Weights of a small transformer language model: 12 layers.
MLP neurons of a small language model. Each row is named by its layer, matrix (down: output weights) and neuron, and shows model dimensions 128-255. Each number is 128 + 32 x the weight over its row's rms, rounded and kept within 0 to 255. A neuron's up and down rows have the sign that makes its largest values positive.
A block is one neuron, or neurons of one layer that tend to fire together. After each block is what it responds to, as a language model described it from the Wikipedia text at the highest values.

L7.down425 [158 105 100 111 100 125 100 255 189  94 152 153  69 117  87  88 103 178 202 104 136 171 137 207 142 136 113 141 131  76 210 102  87 193 108  79 102 130 163 139 133 112 134 159 125  96 123 118 136 151 146 116 133 158 121 141 156 112 177 118 110 110 127 111  93  77 157 152  94 129 144 210 127 141 153 153  75 125 156 109 150 174 185 147 105 130 113 115 161  81 115 132 110 125 130 136 187 133 153 131 147  71  78  99 114 126 132 119 105 161 141 151 170  79 158 142 109 153 186 113 123 113 132 149 124 135  87 188]
Description: Slot before main verb. Adverbs, ly-endings and auxiliaries between a subject or auxiliary and the main verb, often passive, e.g. purposefully, then, be.

L4.down191 [131 107 107 130 178 130 147 189 145 114  97 118 168 180 130 194 133 124 116 162 142 101  88 151 145 106 142 134 153  76 169 141  98  44 126  75 141 127 156 112 170  77 154 113  78 163 170 145 145 157 174 110 138  90  56  69 109 147 127 115 114 164 108 111 140 106  98 128 102 159 115  82 151 162  98 101 127 167  98 142 129  96  73 175 137 112 154  91 157 150  99  70 167 147  94 131 146  51 138 180 152 178  60 101 164 166 131 151 147 113 155 100 157 132 127 117 155 123 122 188 170  91 108 122 147 157 158 120]
L4.down260 [142 102 144 120  98 154 103 250 204 143  84 108 126  73  87  99 107 173 165  97 114 161 156 119 166 118 138 146  69  78 157  85 152  85  99 156 100 133 148 150  88 141 149 142 161 151 134 131 134 167  94  82 114 113 141 109 132 121  71 157 165  91 143 143  69 128  30 158 135 158 163  86 122  95 100  98 145  88 155 123 164 147 142  87  74 165 146 111 178  96 150 157 106 112 113 198 161  76 131 144 120 127  93 182 110  94 166 127 119  96 155 120 124  89 130 114 139 196 124 158 120 134  80 179 133 189 140 107]
L4.down267 [153 149 162 164 113 139 117 126 122 127 151 115 162 164  69 126 152  83 114 146 137  96 161 144  90 110 159 117  39 110  87 141 137 102 186 171 123 127 117 186 109 155 154  94 126 127 203 161 115 120 132 116 115 188 133 118 156  80 155 111  89 138 153 110 132 170  93 139 120 114 139 136 113  59 131 113 147 166 143 118 142 113 157 106 131  62  87 147 145 147 114  80 113 128 112 195 179  71  90 164 137 110 163 176  92 117 114 119 119 141 173 165 191 104 119 118 188  65  88  96 167 175 159 114 135 144 155  98]
L4.down569 [140  77 144 106 102  94  66  93 112 130 164 126 161 169 152 173 109 141 163  88 163 124 117 117 166 148 185  81  97 132 153 107 193 134 202 115 145 181 149 121 104  90 139 164 132 122 187  83 115 154 109 134 124  95 131  43 130  85 170 153 114 188 165 122 139 103 161 134 111 137 158 152  84 157  82 156 184 131 108 114 149 157 155  94  80 137 192 148 115 123 140 116  98 101 112 146 216 119 152  83 171  42 131 170 126 102 114  91  87 133 174 119 132 133 138 149 129 184  59  67  80 178 109  77 126 156 129 152]
Description: Infinitive marker "to". Infinitive "to" after had, difficult, trying, first, able, as in had to attend, first to fly; also last pieces of place names (Libya, Punjab, United States).

L4.down131 [ 93 106  76 181 145 134 120 229 151 131 127 132 173 106 106  92 133 123 147 141 176  87 140 130 123 146 161 165 121 154 143  90  97 100  61 106 101  87 145 186 107  92 140 148 117 165 171 158 140 107 148 109 118 205 143  86 119 137  97  70 135 103 108 109 136  77 123 125 135  92 123 152 111 116  94 157 144 129 127  85 135 123  98 131 113 154 127 171  42  89 107  97 124 143 180 118 153 115 170 113 102 126 152 141 116 150 205 223 101 107 151 117 104 114 135  93  75 152 116 117 132  95 100  73 125 120 130 171]
L4.down183 [125 141 167 153 159 105 108 236 134 120 134 112 115 119  77 120 131 158 132  70 142 198 110 153 100 159  81  89 134 116 129 101 113 117 151 131 102 155 165 175 136 117  85 103 142 132 106 171 106 195 135 154 162 115 118  92 133  96 126 126 114 122 133 157 124 134  90 134  81  99 150 207 199 176 147  72 135 168 100 144 127  92 144  88  85 188 147 175  68  65 105 171 152 103 103 117 130 158 152  74  93 167 131 111  84 148 131 117 154 124 143 188  65 119 129  86 123 134 122  90 170  83 114 147  73 132 111  76]
L4.down196 [ 67  98 112 124 180 124 150 255 142 183 114 147 118 130 130  94 110 147  78 102 121 190  98  94 141 126 114 155 129 172 124 153 105 151 140 128 152 151  94 173 136 155 156  55 105 182 105 131  96 138 122 136 116  62  86 152 133 116 140 113 101 101  66 118 108 134 148 156  96 136 108 194 169 143  51 152 158  97 127  96 100 126 103 147  91 103 156 175 143 103  91 136 116 171 118 198  91 174 116 102 131 145 139 137 123 122  88 136 156 110 160  72 147  98 137 147  78 176 139 102 138 160 126 142 104 166 138 138]
L4.down477 [182  86  98  94 104 138 138 255 153 122 136 130 158 184 141  82 138 128 156 137 105 108  80 143 153 165 122 157 114 108 126 123 129  56 139  95 107  91 197 126 162 134 145 130  86 128 158 142 145 146 117 135  95 119  94 116 144  90 164 111 125  91 145 139 103 161 127  96 141 111 137  78  60 117 143 125 164  62  89  81 104  93  74 120  94 144 116  82 100  99 134 119 135 165 125 167 110 134 146 123 142 137 138 129 118 103 131 126 181 168 164 117 171  89  79  77 131 121 168 176 142 177 155 118  97  84 107 158]
Description: Place-name endings. Final word-piece that completes a multi-token proper noun, mostly places, e.g. Bucha-rest, Tou-lon, United States, Bron-x, Dunlo-p.

L5.down16 [177 160 160 130 178 134 146 255 175  95  85  88 102 102 136 126 111 154 124 124  96 151  95 102  60 148 135 140 113 167 125 103 126 114  81 183 129 116 146  83 133 127 136 133 131 129  93 140 116 135 143 142 113 124 191  91 108 142  86 136 138 142 105 153  75 108  74 118 143 163 115 126 116 163 154  96 137  84 127 170  68 171 109 156 137  93 153 118 156  97 131  84 198 199 135  91  64 184 184  87 146 118 108 158 148 127 137 113 220  59 172 146  37 147  65 127 137 149 147  69 173 117 121 169 125 124 143 132]
L5.down41 [136  95 131 158 101  82 172 255 128 136  86 111 141 133 141 141 136 110 116  66  94  94 115  83 134 109 139 138 149 120 132  79 130  90  83 123 144 137 148 184 159  97 146  73 116 167 151 126 115 120 101 135 156 222  99  88 152  93 175  94 136 186 113  96 145 117 142 146 122  92 136 100 115 113 111 139 134 136  85  98  58 154 177 134 142 209 100 118 142 137 166 125 121  96 126  95 165 161 145  99  86 129  95 112  88 173 127 143 166 124 130  99  42 186 148 176  57 126 115 132 139 149  90  89  74 167 101 120]
L5.down45 [132 110 152 159 106 112 191 178 113 122 131  61 121 102 121 119 122 148 111  49 126  85 150 140 113 166 195 114 134 124 144 149 135 151  88 131 106 146  87 130 148 148 139 105 145 118 119  60 134 169  95 123 157 106 167 122  99 122  84 149 147 112  76 132 134 132 119 146 146 103 129 141 166 152  64 116 167 113  52 169  92  96 115 117 139 101  39 131  85 115 119 133 104 147 137 129 158  86 144 136  52  92 144 165 105 117 175 186 158 175 127 108 144 124 112 120 144 139 123  86 149 136 106 133 105 185 148 140]
L5.down70 [123 149 108  47 151 160 169 217 107 159 118  95 113 117 195 119 103 136 121 118 141 187 142 156 157  94 161 124 176 135 100 152 135 137 109 163  45  83 113 162  96 125 112 123 170 138 111  99 115 106  86  84  95 118 114 116 134 107 169 111  92 106 107 128 110 146 149  86 129 171 150 162 166 105  70 170  95 142 134 112 131  46 113 158 156 162  99 173 118 125 122 101 125 164 116 135 107 118 117 112 112 143 114 130 150 142 123 156 161  45 124 134 103 135 101 139  88 140 138 116 137 154  86 122  84 139 164 110]
L5.down110 [149 166 135 132 105 129 120 179 145  74  87  87 124  96 111 134 129 160 151 135  98 157  74 160 151  91 131 137 136  45  81 137 151 158 135 129 126 155 146 164 140 125 132 140 128 106 122 145 152 205 220 178  78 148 207  80 144 138 162 117 116 106 128  78 101  97 151  66  81 146 191 230  73 123 132 111 113 123  67 173 117  97 147 209 131 116  99 140 150  60  92 101 149 111 130 137 161  91 122 163 124 130 138 125 114 126 134 114 129 109 116  93  84 150 126 148  45 121 117 170 105  95 170 121 132  99  89 127]
L5.down276 [101 108 106 134 104 102 189 222 119 101  86 187  87  76  68 158 168  82 165 176 101 162 120 123 145 163 121 168 165 104 157 100 127 146 211 183 138  72 157  86 124 110 136  88 127 137 145 137 135 122  82 146  73 139 113 132 106 150  95 158 124 162 140 112 146 147 111 118 158 195 147 164 140 130  98  85 147 128 112 140 184 124 161  88  83  80 144 142  91 139 130  79 225 114 132 114 126  42 148 103 147 116 163 132 163 115  82  95 124 147  68 186 174 116 135 108 133  80 122  86 132 159 148  87  96 126 218 123]
L5.down291 [174  97 104 120 149  21 165 182  62 192 200 104 134 109 151 172 110 145 122 102 104 154 125 138 102 127 172 120  94 133 149 142 137 111 126  77 105 126 103 167 154 100 179  86 142 123 205 111 116 132 127 145 104  97 179 202 153 118 122 154 160 141  83 138 102  89 168  84 169 106 100 160 159 141  97 111 131 159  91 109 176 126 113  66 124 115 135  71  52  98 152  85 150 163 122 209 157 125 135 125 162  86 157 166 158 174 131 165 126 120 172 142  99 130 153 116 116 104 122 108 143  95 118 126 151 122 155 164]
L5.down365 [148 148 179 137  93 175 135 112 158 109  92 132  92  88 111 157 162 162 158 100 124 112 141 136 153 102 144 131 117 105 136 155  83 100  63  84 128 117  62 105  98  93 178 132 125 122  87 180  68  98 138  53 153 144 135 178 108 118 154 108  89 121  91 103 128 210 100 132 138 163 108 150 161 142  81 144 100 142 150 100 125 108 191 111  84 203 134 223 123 154  74 151  95  66 129 104 126 150  78 117 177  95  79 154 155 130 126 122 200  99 124 159 161  84 198 150 112 177 121 152 123 135 117  93 114 134 104 128]
L5.down371 [153 152 132  80 115 146 116 143 169 112 167 108 129 113 153 177 156  86 100 127 146 154 115 110 171 136 125 181 131  80  84 118 114 193 115 177 119 162 184  45 121  62 179  66 156 127 106  71  33 130  92 176  72 152 115 131 148 131 134 101 147 129 124  86 125 166  99 119 130 140  44  63 112 129  94 115 140 124 177 109 126 135 178 160 216 127 141 151 145 117 166 115 186  62 162 129 147 108 161 135 107  92 133 105 115 114  99 160 132 151 102 130 127 115  92 149 155  99 129 104 120 140 149 106  87  73 147 144]
L5.down477 [135 102  98 120 143 171 172 114 140 173  49 147 141  47 181 134 110 116 116  83  68 110  74 141 132 180 122 154 161 109 109 119 174 161  87  81 132 152 110 116 136  68  91 109 145  95 119 133 132 136 142 152 157 154 138  99  73 128 133 161 138 129 156 137 101 127 187 122 133 164  93 122 131  50  63 197 110 121  69 130 149 105 117 131  75 167 157 234 175 131 145 165 134  91  91 147  88 146 177 173 115 190 164 117 126 183 138 116  79 169 111 160 132  99 146 155 130 152 172 143 168 119 105 122 109 156 121 131]
L5.down487 [158 172 133 146 143 131 103 116 133  73 168 112 150 133  48 102 109 196 208 123 130 113 118 127 106 175 157 134 103 131 101 115 180 131 101 121 129 162 150  90  91 154 124 142 140 156  90 194 126 111 171 161 119  68 219  83 161 129 181 128 100  76 113 133 203 132 182 131 128 100 153 163 139 118  87 154 157 142  73  92 101 114 132 164 112 118  79 156 176 166 122  87  92 105 159  65 159 123 109 191 149  84 135 120 155 161 143 138 118 160  72 111 101 158 141 112 151 164 110 119 119  85 112 131 182 191 133 108]
L5.down490 [154 118 141 123  77 115 106 255 121 145 154  86 130 135 118 153 143 164  96 170 150 123 106 170 154 133 152 149  96  59  82 140 124 148 126  94  87 149  91 110 135 156 115 171 136 144 101 152 110 148 117 220 112  97 127 132 130 112 142  64 111 115  92 112 176 185 119 145 119 117  89 120  98 104 144 170 144 144  86 133 133 101 115 161 115 130 111 138 128  85 168 110 130  91 105  89 129 144 189 114 117 135 129 104 111 157 167  94 153 212 153  81 130 140 180 166 121 114 121 145 121 128 158  90 100 195  69 174]
L5.down516 [118 118 163 178 162  58 115  53 102 172 140 173  87 138 158  86 124 139  76 116 142 124 122 176 157 126 177 151 114 152  82 124 148 108 178 134 215 130 149 160 117 152  89 111 144 120  97 139 159  92  77  85 141 143 134 163 122 151  89 119 107 171 182 168 162  73 152 126 137  71 116 122 150 122 139 162 129 148 119  83 126 167 101 155 151 148 156 147  63 100 157 102 103 183  85 143 129 188 142 146 147 119 199 161 184 142 147 157 102 124 111  79 135 170 137  87  92 147 171 101 110 112 103 127 110 128 165 154]
L5.down545 [169 162  70 137 128 132 116  94  77 117 101 160 102 138 145 104 133 103 179 167 130 117 185 109  87 140 154 123 140 110 135 119 110 124 134 212 135 132 110 130 132 101 113  73 102 122 153 100  44 127  87  61  90  77  60  92 155  92 144 170 100  62 144 114 180 130 159  90 175 114  97 101 178 135 121 158 153 108  96  80 130 138 152  96  73 159 160 101 199 182 155 103 116 198 122 178 130 157 110  98 155 127 147 100 108 114 160 118 104 141  60 108  91 135 174 104 150  90  99 118 119  82 127 152 135  95 112 109]
L5.down562 [122 118 159 182  89 116 112 181 140 152 123 190 206 140 131 130 150 136 109 113 118  97 103 147 151 108 114 134 104 101 116 153 105 106  92  98 131 113 139 118 116 150 177 140 100 138 152  89 140 141  94 142  69 182  83  82  99 101 155 101 138 144 124 112 145 160 146 145  85 159 143 126  53 103  83 154 123 109 151  68 163  80  94 123  82  74 134 164 120 151  99 131 187 156 130 160 131 105 166 135  85 171 143 133 116 128 149 164 138 143 117 118 174 121 176 105 137 136 199 158 153 161 157 108 111 165 152 114]
L5.down566 [206 136  96  73 134 128 136 255 114 107 112 153 145 152 151 110 159 207 120 126 175 121  97 134 166  93 100 156 117 126 130 139 107 129  61 163 130 166  94 144 138 118 124 107 109 140 155 149  95 145 133  99  69 149 110 161  95 110 100 145 183 139 116 140 144  74 141 180 133 124 140  97  61 102 100 180  83 115  81 140  70 128 139 147 118  83 161 139 114 134 127  92 125  87  86 127 134  80  96  74 166  96 130 100 148 109 102  68 114 114 147  83 128 140 176 147 167 102 109 109 103 116 173 210 182 161 146 148]
Description: Place-name completion tokens. Final pieces that complete country, state or city names, such as Qata-r, United Kingdom/States, Slove-nia, Arkansas, Helsin-ki.

L5.down27 [136 123 112 184 172  80 144 201 169 136  72 122 158 133 145 141  82  73 111 138  80 113  73 171 129 176 135  87 112 144 157 124  71 180 115 173 116 112 134 154 127 108  73 121 105 162 149 101 147 108 112 102 206 130 187 112 159 176 176  75 164 125  91 150 151 129  19  63 103 114 122 159  92  98 153 169  68 131 160 179 148 129  98  74 171 190 132  99  71 120 123 143 129 151 145  86 169 139 106 143  94 199  93 135  82 113  74 119 175 100 145  97 140 126 165 114 112 132  76 102 116 137 189  89 157 152 136  87]
L5.down88 [149 213 137 124 124 147 127  85  97 116 145 108 127 103 125 110  91 200 149 116 134  84 120 101 147 154 195 118 131  95 113  84  94 183 102 165 121 143 122  64  81 154 130 139 123 105 147 141 129 108 145 109  92  90 160  61  86 124 175 152 117 137 142 124  74 130 151  67 141 176  59 175 147 139 157 137 119 124 144  73 164  70 180 110 149 134 176  90 113 100 196 135 118 152 134 106 173 152 121 169 127 142  89 155 119 104 119 176 110 147 198 173 105 114 165 157 105 112 127 126 135  86 128 152 104 126 142 175]
L5.down161 [106 120  98 128 145 155  72 179 102  82  97  57 136 152 138 134 152  81 115 120 131  99 158 126  56 104 129 203 108 144 113 149 161  96 128  69  96  74 108 113 185 160 145  90 134 140 130 140 190 129 134 143 159 131 123 167 133 187 122 162 151 129  98 126  74 131  84 113 124 167 116 185 184 102 140 130 101 159 138  95  97 131  86 103 139 143  84  86  78 134 130  74 131 158 121 142 124 102 100 201 181 139 168 111 108 174 138 108 137 173 136 122 134 157  95 123 111 108  86 108 152 107 160 139 102  72 167 135]
L5.down207 [124 149 147  41 104 133 134 238  69 130 123 143 114 149 170  66  64 156  78 123 108  65 123 108 110 123 118 138  58 131 143  27 154 127 154 145 144  80 101 131 134 152 128  31 128 152 144 124  66 153  78 122 163 163 103  75 114 132  94 151 144 120 125 118 168 133 103 126 147 139 117  96  95 144 156 116 119 124  91 124 114 116 166  79 188 157 141  91  96 136 101 159 137 116 130 103 173 155 183 120 111 142 124 121 134 137 197 120  88 159 109  37 118  59 127 149 160 122 114 160 109 153 210  91 129 144 156 151]
L5.down209 [145 145 130 117  89  75 141 167 115 146 125 139  44 101 161 111  91 111 161 136 128 186 180 126 154 163 121 143 169 122 118 141 105 161  96  92 176 171 170 110 118  75 167 163  89 116 116 195 105 114 114  90 167 183 131 109  78  82 108 161  86  97 101  96 167 127 125 130 138 136 191 150  95  86 138 125  84  87 122 106 116 182 134 141 120 153  69 140 147 122 106 171  92  91  97 139 166 138 101 151  37 171 142 111 137 154 132 162 147  91  67 124 130 136 130 122 141 161 185 110 113 124 173 119 185 104 133 116]
L5.down226 [159 183 113  95 121 101 138 193 160 137 125  91  93 209 122 148 119 129 150 169 122 163 139  93 132 129 112 129 147 186 120 137 103 155 157 115 124 147 119 162 137  76  84 104 146 122  91 130 135 157 115 125 167 126 157  57 167 127 151 124  66 106 139 159 188 141 119 118 163  81 153 164 181 143 112 161 133 100 182 131 127  82 173 155 145 114 101 101 109 147  68 165 116 116  98 146 121 142 124 169  82  62  91  88 125 157 102 139  90 155 157 136 140 154 194 113 110 150  72  95  91  97 162 136 166  86 160 175]
L5.down233 [189 136  99 116  89 141 137 136 150 117 116 123 141  94 110 169 156 101 146 161 152 114 171 110 145 161 134 189 129 170 111 138 128 121 152 108 125 117 131 154 113 119 147 140 142 136  98 132 112 148  72 168 134  99  82 142 150  57 154  90 182 134 102 134 133  96 161 101 100 105 129 127 172 147 135 156 111 141  58 107 105 161 154  97 173 171 125 176 151 117 139  73 121 152  93 119 177 129 214  71 156 101 159 144 157 143 145 134  99 153 149 121 136  54 134 121 109 156 115 112 151 113 140  53 142 189 127 144]
L5.down258 [145 186 102 159  65 159 219 122 183 119 158 176  96 150 135 124 116  54  88 142 100 144  77 126  98 172 120 113  92 143 150 116 119 193 102 105 132 154 149 151 115 112 160 117 142 100 115 111 131 154  94 127  93 112 114 216 143  54 124  94 107 126 155  90 158 115 139 136  81 104  92 160  94 133 158 127  99 127 115 148 113  93 161 135 155 141 113  92  67 172 147 132 130 110 107 196 142 120 134 136 170 108 110 132 171 121 107 145 149 141 143 141 186  79 128 169 171 166  78 164 143 132 219  92 144 139 185 119]
L5.down267 [ 93 116 173 156 108 128 134 156 130 115 109  49 135  98 149 185 202 104  92 114 134 130  76 133 126  83 196 102 117 108 121 116  98 133 195 111 152 134 161 132 113 136 142 143 100 164  96  72 125 201  88 161 148 107  88 158 122  77 183 143 127 134  71  66  82 120  58 103 111 111 128 167  55 161 159 127 172 154 138 108 123 173 118  95 115 136 122  90 107 102 188 122 131 170 127 106 116 119 128  62 152 118 142  94 140 162 148 111 120 114 181 177  96  88 148 199 161 136 168 118 109 139 126 117 137  81 167 102]
L5.down285 [107 141 198 152 184 154 170 149 137 147  81 114 117 194 135 127  78  75  91 174 108 186 118 147 163 178 153 158 144 148 120 129 126 137  96 147 122 159 135  94 148  93 101  93  62 191 108 216 186 144 155 143 100 112  68 120 116 117 179 145 128  96 141  63 161 141 174  52 166  82 162 119 121 142 144 102 168 109  97 127  51 116 136 120 102 146 196 156  99 117 164 113 137  98  50 115 136 130 105  96 105  66 112 135 102 180 166 191  92  79 147  73  94  88 209 124 199 123 108 133 112  96 102 138 100 111 112 131]
L5.down359 [130 160 203  72 128 207  88 212 147  83 140  82 122 115 108 158  72 121 139 102 134  20 143 120 116  99 107 127  84 164 113 194  91 147 149 141 105 149 135 150  77  91 120  91 145 121 133  51 149 189 128  94 142 140 149 144 126 108 143 134 138 124 118 116  74 114  47 125 124 117 115 135 108 165 115 178 126  92  83 104 119 151 113 183 162 124 121 124  79 124 120 131 126 143 156 106 154 169 115 156 123 123 118  87 105 140 119 149 161 111 177 115  88 127 156 140 148  90 117  73 116 132 117 181 106 109 160 104]
L5.down388 [113 135 133 198 175  75 121  80 143 141 180  83 100 196 103  84  53 148 143 108 131 109  97 148  66 163 125 122  64 106 137 149  59 141 100 162 187 106 138 112 165 171 153 157  67 114 170 168 150 119 224 135 105 125 169  84 150 111 137 119 105 113 140 123  79 179 144  90 143 126 132 116 124 173 157 111 172 108  80 167 124 120 154  75 149 121 173 177 127 125 153 116 119 133  65 174 138 150 130 140 124 133 132 134 139 141 133 176 179 136 125 149  82 150 149  75  93  74  99 107  91 148 183 157 116 125 159 122]
L5.down402 [145  66 126 108 168 170 107 170 134 148 141  63  78 169 111 142 127 120 108 129 149  71 119 111 141 109 112  81 131 114 156 178 115  79 114 131 125 176 154 148 106 108  80 152 119 148 154 135 125 141 102 136  78 118 131 121  73 134  95 212  52  90 134 101 106 106 177 108 163 151 167 154 138 118 142  66  40 119 133  68 116 180 149 101 143  34 118 101 156 160 145 135 140 178 178 120 107 137 128 118 150 102 188 133 163 141 197 138  93 150 123 198 180 101 120 125 113 112 106 151 129 147 134 144 122 108 102 145]
L5.down459 [141  98 146  43  91 188 108 255 143 117  60 173 135 130 201 149 157 104 140 113 145 131 128  81  85 114 173 102 138 124  94 111 106  99 195 107 111 123 119  87 156 128  54 108 165 152 121 112  66 154 130 138  59 133 113 116 176 116 117 158 148 141 164  84 140 108 179 132 124 145 121 158 157 114  97 132 144 138 116 100 125 116  67  90  81 193 133 156  97  89 135 130 147 145  97 173 114  90  77 139 121 102 128 125 149 156 166 132 100  91 174 109  91 134  65 101 119  73 116 126 145 111 136 105 201 110 166 144]
L5.down506 [112 160 114 112  73 128 134 151 157 106 156 167 104 108 154 135 108 117 134  80 126  90  86 130 124 140 185  66 113 100 127 143 103 152 170 155 152 146  94 125 135  49 104 115 152 109 120  91 122 153 143 130 155  38  89 111 137  99 122 113 110 170  95  76 134 173 125 103 114  74 136 119 164 103  99 167 101 130  99 151 150 164 125 129  59 208 167 160 197 145 101  80 128 122 126 160 168 102 131 146 137 125 101 114 163 162  86 127  67 112 110 177 129 164 115 140 128  95  99 104 125 168  76 186 196 164 112 114]
L5.down565 [132 130  58 116 150 109 133  10 108 193 119 157 102  91 175  92 119 136 106  92 135  84 125  80 125 138  94 119 146 130  93  93 153 113 146 164 119  60  88 131 147 141 127 136 130 172 127 117 116 112 122 152 127 117  73  57  99 118  63 165 142 162 123 117 161 101 117 124 131 200 101 234 117 145  92 138 110 127 152 125 157 130 155 104 151 100 100 141 123 139 154 125 180 106 204 143 113 156 113 153 170 140 154 165 174 117 156 147 104  94 221 134 158  48 127 146 117 101 126 104 120  96 100 134 125 156 139 128]
Description: Function words in fixed phrases. Fires most on "time" in "at the time" and on "to" after verbs and nouns needing infinitives (continued to, trying to), plus "not" after modals.

L7.down275 [131 172 132  59 158  58 133 146 203 138 139 162 154  76 194  93 129 104 154 103 131 128 136 113 114  65  94 132  79 109 140 141 141 134  73  89 146 119 147 125  94  99 141  84 105  96 110 135 131 154 131 101  83 162 103 129 123  81 176 135  84 154 158 121 122 130 116  35 167 186 108 180 138 165  85 154 175 168 147 119 101  71  85 115 103  90 143 195 113  99 135 125 104 153 141 196 152 112 145 134  86 163 133 168 117 121 193 116 154 106 129 104 142  99 106  93 142 166 142 102 150 150 107  92 119  58 172 146]
Description: Place-name completions. Final subword piece that completes a multi-token proper noun, mostly countries and cities in lists and tables (Camero-on, Hondu-ras, Sp-ain), plus month names after "on" and "World" in "Second World War".